From a checkpoint of a small transformer trained on Wikipedia: width 768, rotary positions.
MLP neurons of a small language model. Each row is named by its layer, matrix (gate and up: input weights; down: output weights) and neuron, and shows model dimensions 608-735. Each number is 128 + 32 x the weight over its row's rms, rounded and kept within 0 to 255. Numbers have three digits each. A neuron's up and down rows have the sign that makes its largest values positive.
A block is one neuron, or neurons of one layer that tend to fire together. After each block is what it responds to, as a language model described it from the Wikipedia text at the highest values.

L3.gate765:142128163084134106123133152081100172155171104131070188187116150112127134167103173195162131164083125165129097126151143127147163151169103141139164140141183160099127187170088134198134128104098075131113091142135114162106131116068072160099145101109127141149112113129127087121181143141109130129134239150154115188112128079184098134102109087087191128174158154135164113048156175099146110103144
L3.up765:120092137145052160141118110168122154087157129140188117085050103152147101177175140119088178131068098130190085169102125137184176113100132155117159064118116157119086182101134118096163135135133073109141089121164108145116106124119158126124167101140109154096072124156170130134141137143145124101129127182112150168149157087140122146187106157148173164194141108140137121151126175153114138119177
L3.down765:110119124158058090167056072145118167139147090186168161150158144059125137100093172142161111107155129188107117091141137148136128141139117116187147091227127104025174159106151143117139068145106080161167095125119166091145174130110065115145139146110124114171153138193079153224200158146173095109133161118106155160126163150106125103106114138121136125150162149144137140143119113106116066098138
L3.gate1048:159136129148079113071130109153140171111106152106053145103160099146137143089092171110125139144123123133115070127140146184128122107107115127137153098114083108122175126166109113107106138103097103144141166082165107119121168125161126134111146134088149098111134088083082098131176099147087092118134143119083144157151089157025119148146111151129204195142119129121157131134126164164085144100166
L3.up1048:066094129096084114124109161139172171080158124114079107191212151110119134119111153138091149094133141175122079150089163130107171134148103133147148096156160113138128131141137180113153107082162153110112122111170152105118149180137069111200068073121165128172103099084148108172121141139122115100153075095085110135142126138111151112139158129094158173183124147120099164199134163115140063149161
L3.down1048:198155098132185120138111168106112112119110110098078132117000127155130127150140123129192139124127064079125101110093146154154109123105084124114097135145160126137076108112033140143095170122113085116105110180128102141113080137139165134145133121153116136112131171131150104128178119126167100120119132160102109106102112132100153143151165140181102109136162133196176098110140170185102176144147
L3.gate1465:075123102142067124075122145161081140095124095158185110165107158114160068135143146182100155128164107047113129128161156146183159060136137148100139094124130137132120099125156140115152121130148130151154087151123137177142178129118012089125118110103128107135119152163154136171162167062112106090102139149165129136108202102067130139148084109145130089106191175136109175089149131148108118127090
L3.up1465:123156080132114140115131142163120159114139151161145084188146138123101086100111138117127134127128122109147136156150113142207151032134178081150169142133155153126140136109152165098120104085089099124170119184134151175117137127165058161119185105163099119129095125143147148186125122121159086100141158198117173136182167146041121144154130090101138140103100117116129132145127157176098077189114
L3.down1465:122127135132175181164147109189135136172100161105097071168145079132148163085132096096131165098139137139124108139112145127090079120138134116167117139104121154158117215152093144159117118092101096149132137131166112102121125100167156137167222182200094149108095086106112141086093130210159191142151134121093124132153117118092118163136214144164103139100084120154127111171138112124133049137111
L3.gate1734:135086186136085094140203114171120134210071144111133154169095155118172181148142203135098125089123160134154120138147116110139112148118120088100073096115118106168171150108112173121098168062062136132138083054089138155144155141176137157126132082109140143124138088141138169124166136097155122105134114084147081138156158157118146054116202136153091154132112081103166093118151169108066126132147
L3.up1734:133139103162092155082123114149120143124127108122098115153206106138131165089139210129125113122086120155097174166122101066137105140122147065126113094143170093104139105108134169147118141097097165150126111106198095132121111117056151122118155047141138126178140135140107115172142163131129102123131195156163128133109136160062128121101182115070133111172086178132167116132096124153143163079098
L3.down1734:140191117081185178153135127125136085147189125175085158150096139082130121150181101159094137126145132106065166126138116133129107085124150095189085105104134062128110089118089113148124096178109127067137189145194136096111095120148078098167093148135154108180112106141103175067134060150109133103138127158136137085115067150176131113105120169114125134130141187140116108087150136112154140126131
Responds to: Sports statistics tables

L4.gate1216:122143119156164076063192085156195169110122111083100127106185093172157113057110130091141121139120107121078159118126143077151138108117140167143097201142141111136110164095100142102169121127109120185101106147094163122153096182119199130120167107123222185084113127119080121081128077150102121140161141093152146054075120117146167174160190150047099111099062140148138142108123128148165118163136
L4.up1216:113104108182130181114167141116125172145126140185113111151139118141174125122148133160131187088126104118168100129146136047088150027141120128158160167098072196126068082156105083127105107132067129116121112179159087139137093141143135134177159173165085140181115077117174166087052104131063112140106133168138129079144159188133187103136121132126165121121133098080170100105106171119162109137126
L4.down1216:178122124089099152136169163106136126102129093097141076136102159179102123159131091162134147109104141146101130106147128156141084172157113129158114058119134102115125180072098165130121122106144115173124126144164132134079099157075052104145082165065170081136134187155124103153132171152179135105083156144113110210159109119125124144097107104141156169115093151117088154112097156158113107103128
L4.gate1379:122172135103118144159174160147075137137103154140107139111104123114106169150157074075084128127138174127181091120147132171103114120108103162093101120118113129107098133087107111195170172127180127090131137146137132151175108172144140079124124024157111131159088127076092092094135124111135113173142133099184101152149138172134153153199076109139172167055123133110108159079182084140132122113182
L4.up1379:113144114151117110138126133086144143119112182141101147179100136085125184110120096062061087100179107119163075160137126139144143058136138116163150124083105120105099153097167122180125166074151093125173140152132143112125100091161161128144145093190066160179127139107146112088148140183169101180147118154167153131176145192140141173126162137070187140099082109148096134075157162115112134177143
L4.down1379:102160080106156087124125105138150137099147157129129064121172082117186080071126158163156141138126093171078105119120164096134177128106169125104161096108075176129161155103153155143041139119055115122113135125121114153138119101061139148112145159136172079117144171156107191210173107125108135108111139175093163147120172095135121151087159127114129042208132125177079148151097172158151146159127
L4.gate1582:141166156165130113073235104106153059079128138118120108144146139128137077107118132098116106121150165122168125095131096167179099105087124107117138124102102132140163107112097112143102091112168109159188163104079136123116071105141108134102171142134071134078118128097135131104097113171160118107126124137143148126099177138146170147110157150114162152129072085115118081052113109128070127136125
L4.up1582:189174166156116111168134165144126169162105129102084042113133135140105110172135148122082138094064099143167074116127093099161117139126082121132147122115137144054130124111090130131159120167108095097157152168114087144105101053156172119070152144135152134081102132105130145142112154149148154153100113175148063087130102100110174155139112109128172132169142126182178108185126109141093082129176
L4.down1582:076110151152153103149107113123142165148138090108186169127131156153115154086106125186141129087186167151129119119169118073123110124108136127100132126166100140109151162164162120123056087096098152147108077135120123102142179118165103101167173126090151115175153138165137129117081110138170104091185126075107206133130131153160094109099118176141107120113104052051121130058151162150104139068115
L4.gate1641:088151135142179175086095127119111101109147156087107058128130101106139067149136047098137075163141082193125186157140190134179140132132163093154121171097130185131160116138102030144132150066126112139131131149185107158063119150106092082137125152087133118108129120103131125114148208149097127110118134116129145149130119083095091144156122075155178113097140090179136067155100125161093163160123
L4.up1641:045143122142135133101128162117127104120144191107122097142138100128194085147131064103143070129139084207123112111120138148165176116103176068206126152074129169138123171156157099131068143102125110125152092103138122128062161118143130125105156155098127167119117166089155201075162153182133042176103183143115199146180119148100157162144127094125124114142135064158108060132111167147106168189107
L4.down1641:093151160123109063175168135102172114129099105107157181104110137084041150167096188131137168110128141141131091129146108138132173109147077171130139128093092162167050072142150172093135049123131177118112149120173156182179145110135135157097138086200153089144140163087104104167121125097168069159071130138122170080086128144144145232122172109138109098119142176111138145119177133082149121137141
Responds to: Possessive and linking words

L4.gate1222:120167168140136082108105130120093166127082069144058108162080179213095140123126130134153109154141144188147116097081137130164093148188137131123154122186161120081110128119142176083079140051122160168138108154174093141075110143088145152119118093099171097087091083117152064108075142087126093123101159111123103155049141130117130059120134121088186145163206135118133052140134133129097121081099
L4.up1222:132070131174153101165065126134101169094123130137103114136128131171052133117154146120125107135144127158177083155117127109135098115126158079125133126141079156094136128086153162151098112145114130163145114157104070161149080138153173168152140163133132139105161074105153156153086104080148128120107130158094129158034086118094138103129192127122161130162159100126111121157103141163117128134173
L4.down1222:184098113155160122127166182204138135185146078094103137102125196147078195126145220127051151113104175089154097126113132115111067168132143106108117110111094127134126101093157149174177084223158165173126049147150113141139106125166185108154163168104110146132067143102124101129123116113178096141133135173099164139110142079130079099101131127110095158156132147104131143109082143172126165104124
L4.gate1314:099122088099107104154110181190079137147129136121176104143147098162086128098170112164126116082131166158168161166108167117119128161185159128117124120133101109113130087083101191102125132083149134117167133127164085142127192088098102162163136118103107089064111183127150111153128183133089106135146130138061116111133125092056120168172170097123190142137160180097177110139139170145178110114123
L4.up1314:167130149134098111107094180105086130075158112128141180100105140124070110129091189146068073095111171113106134152143147135115091136151075176158106105134193083163116110158105127140093105121170116147136113181056065109118121143191141172130141124134130150097138121095155067149055169145111136116111157115121166140136173167088129164072116144084101122100155149156146155096117110153062089101157
L4.down1314:092119128089110122149088165141144084148126142122126116155108103105095131135138077114147172127139066114120166157068131207129081161137128108142160151135128116072135086194138195116113144106166128154141117064168107143145132151094168138108182160129139120152113148104119202125145102094164120144179056173100147123137029103124141094124082081169175093149128164136148119202160158064158124154106
L4.gate1600:160155097184152108127101142118095125111082094094144070114123120137139104107148123156147148137088150147134124181135157109156123121117170139116208115081097062062129136117169147110166152142159215085106135099163088146131174134105099143133160087160160071142106111138102105141088203131115102113141122113103162124183103149105115142138154175154193135106119193141179153131178104097135121115158
L4.up1600:182132121131072135138110137166110138170129141114129100102139140172114138047151118104155119176128170153172108176120148140186172136106205142119205154125175102130126173118196208102131130063173152047143130101153127158142161101177072185104141058146116115109132117136122106138175183125168062118147135084060165120192108095095117160106135130112158134138120176143166134157104149107175097124129
L4.down1600:124152129124122159223141131139138113121142136124204127103090113166135134157112142084121095188151110124105166112164125119127117138141097096126101139206176164187157168119188124120119104117109019154142120114122141112130112104131119160107206142108100130125126120125104150111165147119142112138088113160099124174072104068093097138118094098178142143158083157149115109158116149121165133109124
L4.gate1689:130090155132172161136097124147072100154174134155141150102152102120051106160133134156141179127187080106123136156123103172156116158071131158207086127116149165201148116077112116153162151124145150126137145066137124115164144118088081058138112117084074140148096127132135153107113115169172141152151109163157134150133137119100069111131119224153054149127071155111041203095124114099092141135151
L4.up1689:179161103140102195136112161077127119133146089123207114130091126164131146104095096100115149108152180111158135096100163152125086059127152156151136117176136076106149103092101084159128103081127179148173143115192125157146099092089132149092101158142121132097149192128119111131167119165147127077125127144126100114137187084079118161110196220121203098132107173117138132168131074096149085114148
L4.down1689:164082173132161125079184160086143085107161144108095149131128118107050128108126118148178142108146114151147071135106112104153125190153117137136070135079123145156033102122164131080136150131153156129144138054126186118158135172101066076104169133116120145118121122146132145123113170058134132209121104161148104128137116089126141149149100127142103141159111081149055160081174158131080138136123
Responds to: Final digits of statistics

L3.gate842:167082111142133075156134105148118137033136109093100077127159100146163089128147123111133156134187113211105145145146096137122104130116123126130102134178139148138181132126101106146151126070092180110159123174159116118030146132099120121085118133045149133114092131139057160111098107098135156098134186123078147168193105118154147141157117132147080131101110118113057138201162094158129158089137
L3.up842:141073057119115123131140120170153091099127126154137149100127096169090147095144075136093110098154166130175084102146155127184118102147173061086163119123088095160134112174147115097068125162119166109109097132159100133191140138105096173203145167148112189137109153143124136158100043145140080114134141130111135120177125107136119104164151143106161134133165127043119105197139209130121167142062
L3.down842:196082172094201126120081118057161152141127164144173120152133165122150099189102127153096138162138157151163141128108178125107095144163123171130119065150175138096119116076122106176146136133126158125144094074069204158082174109101147166052144086142111140164139103094116145134103189088151118112134095099153188075162057140114069094073112186199126136141083174139127058128185179095138145124164
L3.gate1160:174090112135117091124129142161111146042097085129125135093134110158108164073148159148060108108126143130135154111118170133122147171117117116069083162154129124142181154116120087135095163131114135123121175091091153011151104147096184165116186080164153088126142127142143071133085102129106157162132152090142138148106144120119153130174158122091200111128125138139109106116116158146187128090132
L3.up1160:152147101118129120128104141183127137123152114035110116071152103101117093130123141110130200145157094130131151182097095152168131100105165168120140155129191162102174086155167093132144106089155184105182126112116133121154139124160166171122150086078156163051061150117100173159117085152130153087120181119128142131137122031118145174141109135106148145174143103167181149133128149196122181135084
L3.down1160:181096136161124179183074132159075122125112166120091120153157175158151103121138152139147086069174171151088113119106137086205104154124123135173122073144058120071098090143125123152132089123074163133161115162113150107074172091106155111095163135089112110154171099103133153125097063127135138124161140095149101137177073142126134119082141091128132130114133160098082114138130130119099128124103
L3.gate1183:125195149158125175122077220161132177105139092155099113109166058122089158103120131174115134130057127138140130120142130073183096088158188134088092093162117160110130122174088168109058143102073124140158083166195101105103166102083138185153149089121161092075084104120111168141139166144183090131151107113127101128138097154104121114121139091134093117182130179160136113135132197131102112112164
L3.up1183:176159011097112063101153062077176148082075114125136107138088151069124082113155115124172117122206152108095107155095146066105106051130140143085147142167101108119139152105176126104154115043116192145150133144149119084101086105112118126043189113085115077123122106091120090093099122145141123150159126142108162094147130099097138088109109133070190117120148146145128185175127158130155155110140
L3.down1183:125121168112134128120081188127084153047122131156129147084125151202157134118167112122114089117137091167176136101140129119108086147157145086150105118136094121083097159227131174141107143144116101130166043107192086130102195143100107119128154076190139169111127142119080185165157226103207114148179128158120085136094052099104143148118105102181079211181169144083171089144150174149127094196140
L3.gate1524:180118112164124136142099185188098126113118083128059070136150064126075116144095130141097162130061151125170147145094134104140118091137125180155175106144096130138140053148121119090106128062121187088128106122115101151105153152162153116140168162106129131165149152089158111117051126162108167144131160110122157121133079090146137158159161085113119127162108141092187213164105153162154206060080
L3.up1524:199113106119082121147071215159126114137191110120036160140150067150021140098141128146109123126179134146191127148085111087138186128120125140124170101168184110123163100110148138141121100036164175088140076100125137162102129142157141170118147140122104125151118110103105119155126168163136149129159183152109153158149069087160117159101181055142169143149102140114153135200118168122099161088146
L3.down1524:148091133077115132146175195118110163142120127093113133111153167099156163152152130139093094179228151159132087129102152117147132170163106138124120051125172112076133108106164126174135131130213154155119139117123157134055116145100108144063142125121078105131093060144103137170128184137159123188076132145150112164182141152100132086096134096155186181102115109072119068123077080082104110144168
Responds to: Numbers in table cells

L5.gate1677:158103128100091157137135086190102134162151162146090133126159147137098121121148101129105171106098180195191102178099134161152132153121205129152189091065134127092184076151113147125106070153164148069102108132130144090077099140101146145174148126088088123056114105134143126184132130109128083110152124128084083167150121151103141113180116098107137170131123199086116151136123123128129117162124
L5.up1677:144118190143139136175177107095112156095141082090152147195132146191119120104153177169127109129136101146133114096135133174057029116190127111124093075165119090132116112152152121148103084097115140125158114134129107106069099130171156089103184119148111179095194115151202178119064153116164103108111090130149110139086126152134150080085084087144136145031179161079145091122114142157119157129146
L5.down1677:088086061102066137105072144117124062089138170143091125132046116089118148073132107092161085166139105060137111101094166096123132115077104157132180125141112127094157173120118118110096142070114069149122085098155184130142123140115117059139172149145175134140120153130151105156113193115108097116147155137145118115161148093092163134160149121134143126123132108137140186170109116106111160091058
Responds to: Stat values and F-initials

L4.gate668:152103104099070150158164156198102109133125150109135107176146143153130158141158109143153088129093179126184138156122102195168097091123150101147159120110088089110179138139200157105127115128136153146175143099133164149144130118124165140115170185143163158098135175121174139115137122084182125093121156101105142198180178070071128193176107109096157094184181126119177129106180139154142081094130
L4.up668:126145167077097154091224148143122114092133114189081149141124076197140121136153155142109110139102146163156097144112168141139171135123154153114120106131138121105186126199136089050103131163087146113114125099119111132155164133042070100107074125128125130113103127150164075142173127171157113144111163104146176159116106118144136167160128117084114097129124170062128204101176129137206127105177
L4.down668:128153117138154132128142148158117143127151152109148156130146166108111133084179132116140096089090169178149147132136092142130111116181129122212080182130094132079183166117145133138134111114101147153128182099118181078098125137220131174161162157093073126142083131124114171101118137099090118121208103153052153147150101095127114123102105093116141164142134114172161092166121085193087093104120
L4.gate1472:140149167103127129090137147175127111151104133098150102100128116181155186178184102135133131110112153146103096138126122117134110131131180170113131136136160136112189163182100120153067148142105182097106156120187100134090148142132169142113145094076152041071101166087189145166156144092118086155181106142112103139180159113123123176194129164074129141115134120141067124160112218112125112127076
L4.up1472:121063126164109180106114121114095147121111161117152099153160153089176081123162140115146155119112138183143113124131115097076130109117165084151135133110136217084092132140096089175093151116080145074105096183150151160104156135117147124120144149129111109094067161143144150150134136152137070097149126133072102078190156117142175171160167101124129125101105103134141093143134171148085071134125
L4.down1472:185145128093154138161183133161090156133092190134155144128125161110197128137138106152139132105087087127132137135096145192065135138089096110099081136098092127166091131203161137136126091113108115201122153070125164061150117066210122193133099201077160133137126132102159169161156097104129170101104101093082108119082087092103108129117172126117193154099169155164128085131127149161106154104150
L4.gate1491:122084086151121160180124160147103135111177130123100088119177179160064103101175127130174131101112134115211154106162137111163094129164114131149153172139148171181140108125128111124170166117108160094098128154150192112154092146123115135115103122132091066120152139104160208117100121136153078100131121115086092175137063100133077162078120154063123063107172162156096088131170171088124128166176
L4.up1491:096130166124054128128157085162077140049116191189128146116108100162129159133196136134129130132061144131127120142127135117110166099102076122097143119064159169098163091150195111140130129150129109158113114122132113134116119124149161116143111139128124158129105175141141145151180140130135142067045166120089127123149136076140124159178115176076171173179094106150119087133121136181093141147126
L4.down1491:133111056112134131163125132192121095160097143128116087134122107082208193157144146104144107125174109136106130146121150158159115129148090121160185194119053115150113124104045141115143115110122096139065138144120094142136112107102155136183142110184124094105175114108111162139032108130109119211139136091127128098094126141117123120131087059107155136129193140127138171139130135158157125127117
L4.gate1786:141110140086159114160128176245061156145096119048168106075110134113151220109204147105131123045058128132124156117140173150129160145108139128124130112126132114088208133131143195130104159149142113094107145195152111130141199126168180181144135127161126083109096146126179139188135121099085090112157152133107048142138092107121170129173139151210137123114118109073147138157142139192181051127149
L4.up1786:145099096078141113151114158174119169192149157104141110130156124140143174062171162091146100091102133163158163158152138157138181112127169088147173172091141109126160180141132166151087142120152139099134085124155161129109181056148158160206176078140125113063142127055159176163149111150112076129166168135089136130168076087108168165138142087129131129084097101086128115177156172143134077158143
L4.down1786:150119142157153093089102108049171105092117141156128155144142132092125072147090101125159189208177118090101091160086114094107141104094090123166117126139120106182037084149110077128142095097128106123139146100101121161113134146095095094131120161109159157147187126181086068119105175131184167131081127135148133084119156179157175117055080103070096137140129118162127054049186094090081187144117
Responds to: Sports results and statistics

L5.gate496:104136052082107178136139139143161163076094069107161162104147146132113140118191064144084158166137151156176072185158043195130104111119171154168156109138076127136081135121115142090165099142103169126118132143133166114084121112119146098097162167123161121095117120201167145145143102079120140099133135141094141184128120096110153172089163206109210135133141168157165185118156118191093061119130
L5.up496:153068104092079152147135182154165133119134126101112127092152160146088163157183130122144116100104199161124106185112129164138151152102153113174126118144094146121111138074116138128147144149108171144135107080138138128132135111068126158123119145159109130133127174160163113175162162181137137089140154126074151170111097079112109161160160174130140082098121135119123129099146148196151106152134
L5.down496:124096172119164136104090119125106123130154167117178113122130152140138141151153126155132146080099150087125133143132174114141117195064113183125121115103123136104138153107092153087112100136060101089108138130165117141102177180141103129132132107156090128137139149154051106131134139158149065084126153130156104097077167163121184056142035089129092100123197167116114030090198183124078108071192
Responds to: Upcoming stat or result

L3.gate301:118111148104149107092122132163100158078156117115086063128103076116124122048163131154155123103098117238120121122109151155106170151144161133132142159136112139154160112067158136121166119119078166127084080135109125124132091118112070129156136103136098110131103025119202131117081140109175089118089152131081130134110107154116137136113127142157150117165117158126143183059111133174178087154124
L3.up301:107121072096130128146123131144127108051149129106125076185165158125126077119125113096170109091144121170143147183157112158138158136104156108143148133127135112108125126092141136149167098093093140097133144070096120153104104143096048093160096096114015119124120153140174112134062144106128078131127152192121147141137116114123141168178114108111154163072109130145116132126135164129163113097100
L3.down301:117170119156144138117156131101142142129074119138186142135124149139152144181122116097064126110159131078115156160130124061176121159103132114158131121128167141108138100229134100141085096105124081081125148120159134130170160169132109104107140136147156102120137215119122104103111126140129172119162096131174106140115112140151140157128126121175071108138149080068139061198170145068143147078085
L3.gate645:133144137108176140139129105071137109047097164156116128132068147102169035162118097156114141096147130135137178142119157079108152135127150101156101147176163174166157153163123119158149107140158150101150122144173111131134138075135061124194153139120155147109083096130158131144101131145113115136074126130127099131158074136123139131149163139117117144095091135154157134146115079123156158124139
L3.up645:135135139099106108150082116119125097016155154177098156146051142111106135146086097150146137149147173126180092111051163137085201135105133071144121140154198120114112221117102131121118130148208128089118160126150125140126123121125087136177194120158152126101113108146125134134143172133124084172137128159118138161175103131156159122116154126107136129124121142108129089153089107173115151138144
L3.down645:083103179136173131140102100140159117114140119141142140097160111105089162149133108139164131109115165118157135106091147139125104171121116183110140114138109100071142109114132118105127115112159139152181125112088135106060132153098143138088160179179112134119145096169090154128173101102191111155166147133159134132113197085134179144086138127120150159210120158078126059181129125195110115092128
L3.gate951:178117149140188096126053148108179150092087116139097085176135112151116102143147063111143140092188113121134078138139153107098158124132102138150117140112114096133110079092157110126137108126129089157184082134145155148118151093137097147117148175106157087095117123146163117184121173098076086124064172114090108111186174179151140154113165145146130151125124155195138131086136139116056098129155
L3.up951:163190117154121083140126143091146143089138119122084137183203150129151082151092110170139128122169100111141061129103111117171175103135115106140180141125091111131089124106103167111138097071112163117172125151172151140085105070145101125142158072124148102007115172072107148171092212133140097146121149108065169111154159110173144179089124104127124181085114113151105110120125141129059127135125
L3.down951:066166116166058147126152111158128154148179128082157195128129140080137144149134187151066176145099060126148125100094124123151139098130135128095095125152087162118166154123113124140180096106140154070081156139134159112134098163129150109133151094135112106113146149109095122121105127161198153153197114153158135143079094107110116153141097100147128165070147141085090140156144114162152092149112
L3.gate1639:047195059138138184141122155166133142108115136130130111111201130202142110103138123116142119098102153130134128120125100127140186140144124099150103153119131156085114151182102069136143160119133154119191137134184140109126127177102090142098128188081126132144121104128168184109107117125116150144155180111103102140092164097134116143171109130094161145143133124157120080135143156092100098156128
L3.up1639:189120115144047174134118134141137117075140141132134102079126154110082124112171109122095127032170137132139071179092111105118140149135116142142121200105136107118137135099162091103145127125093112098117127125106105059113129115178105124128174112089145116101049072058149136140076104145140115153154168140096106162109138110128098107155119157124127156096116163136141125147142128127179068122116
L3.down1639:043142122108153155146201165187138135155146169145180102173143142135150119158104133119171181144115133155100106139181143136114102175161140122177160100133084161106145074194093114131114163152093146119071170148197120127116099157085093073126191155125142108127151135137103146083070101096168137116131112137115060115098121140119163186137114151154089143108203136150115055134181172083123111134135
Responds to: Possessive 's on institutions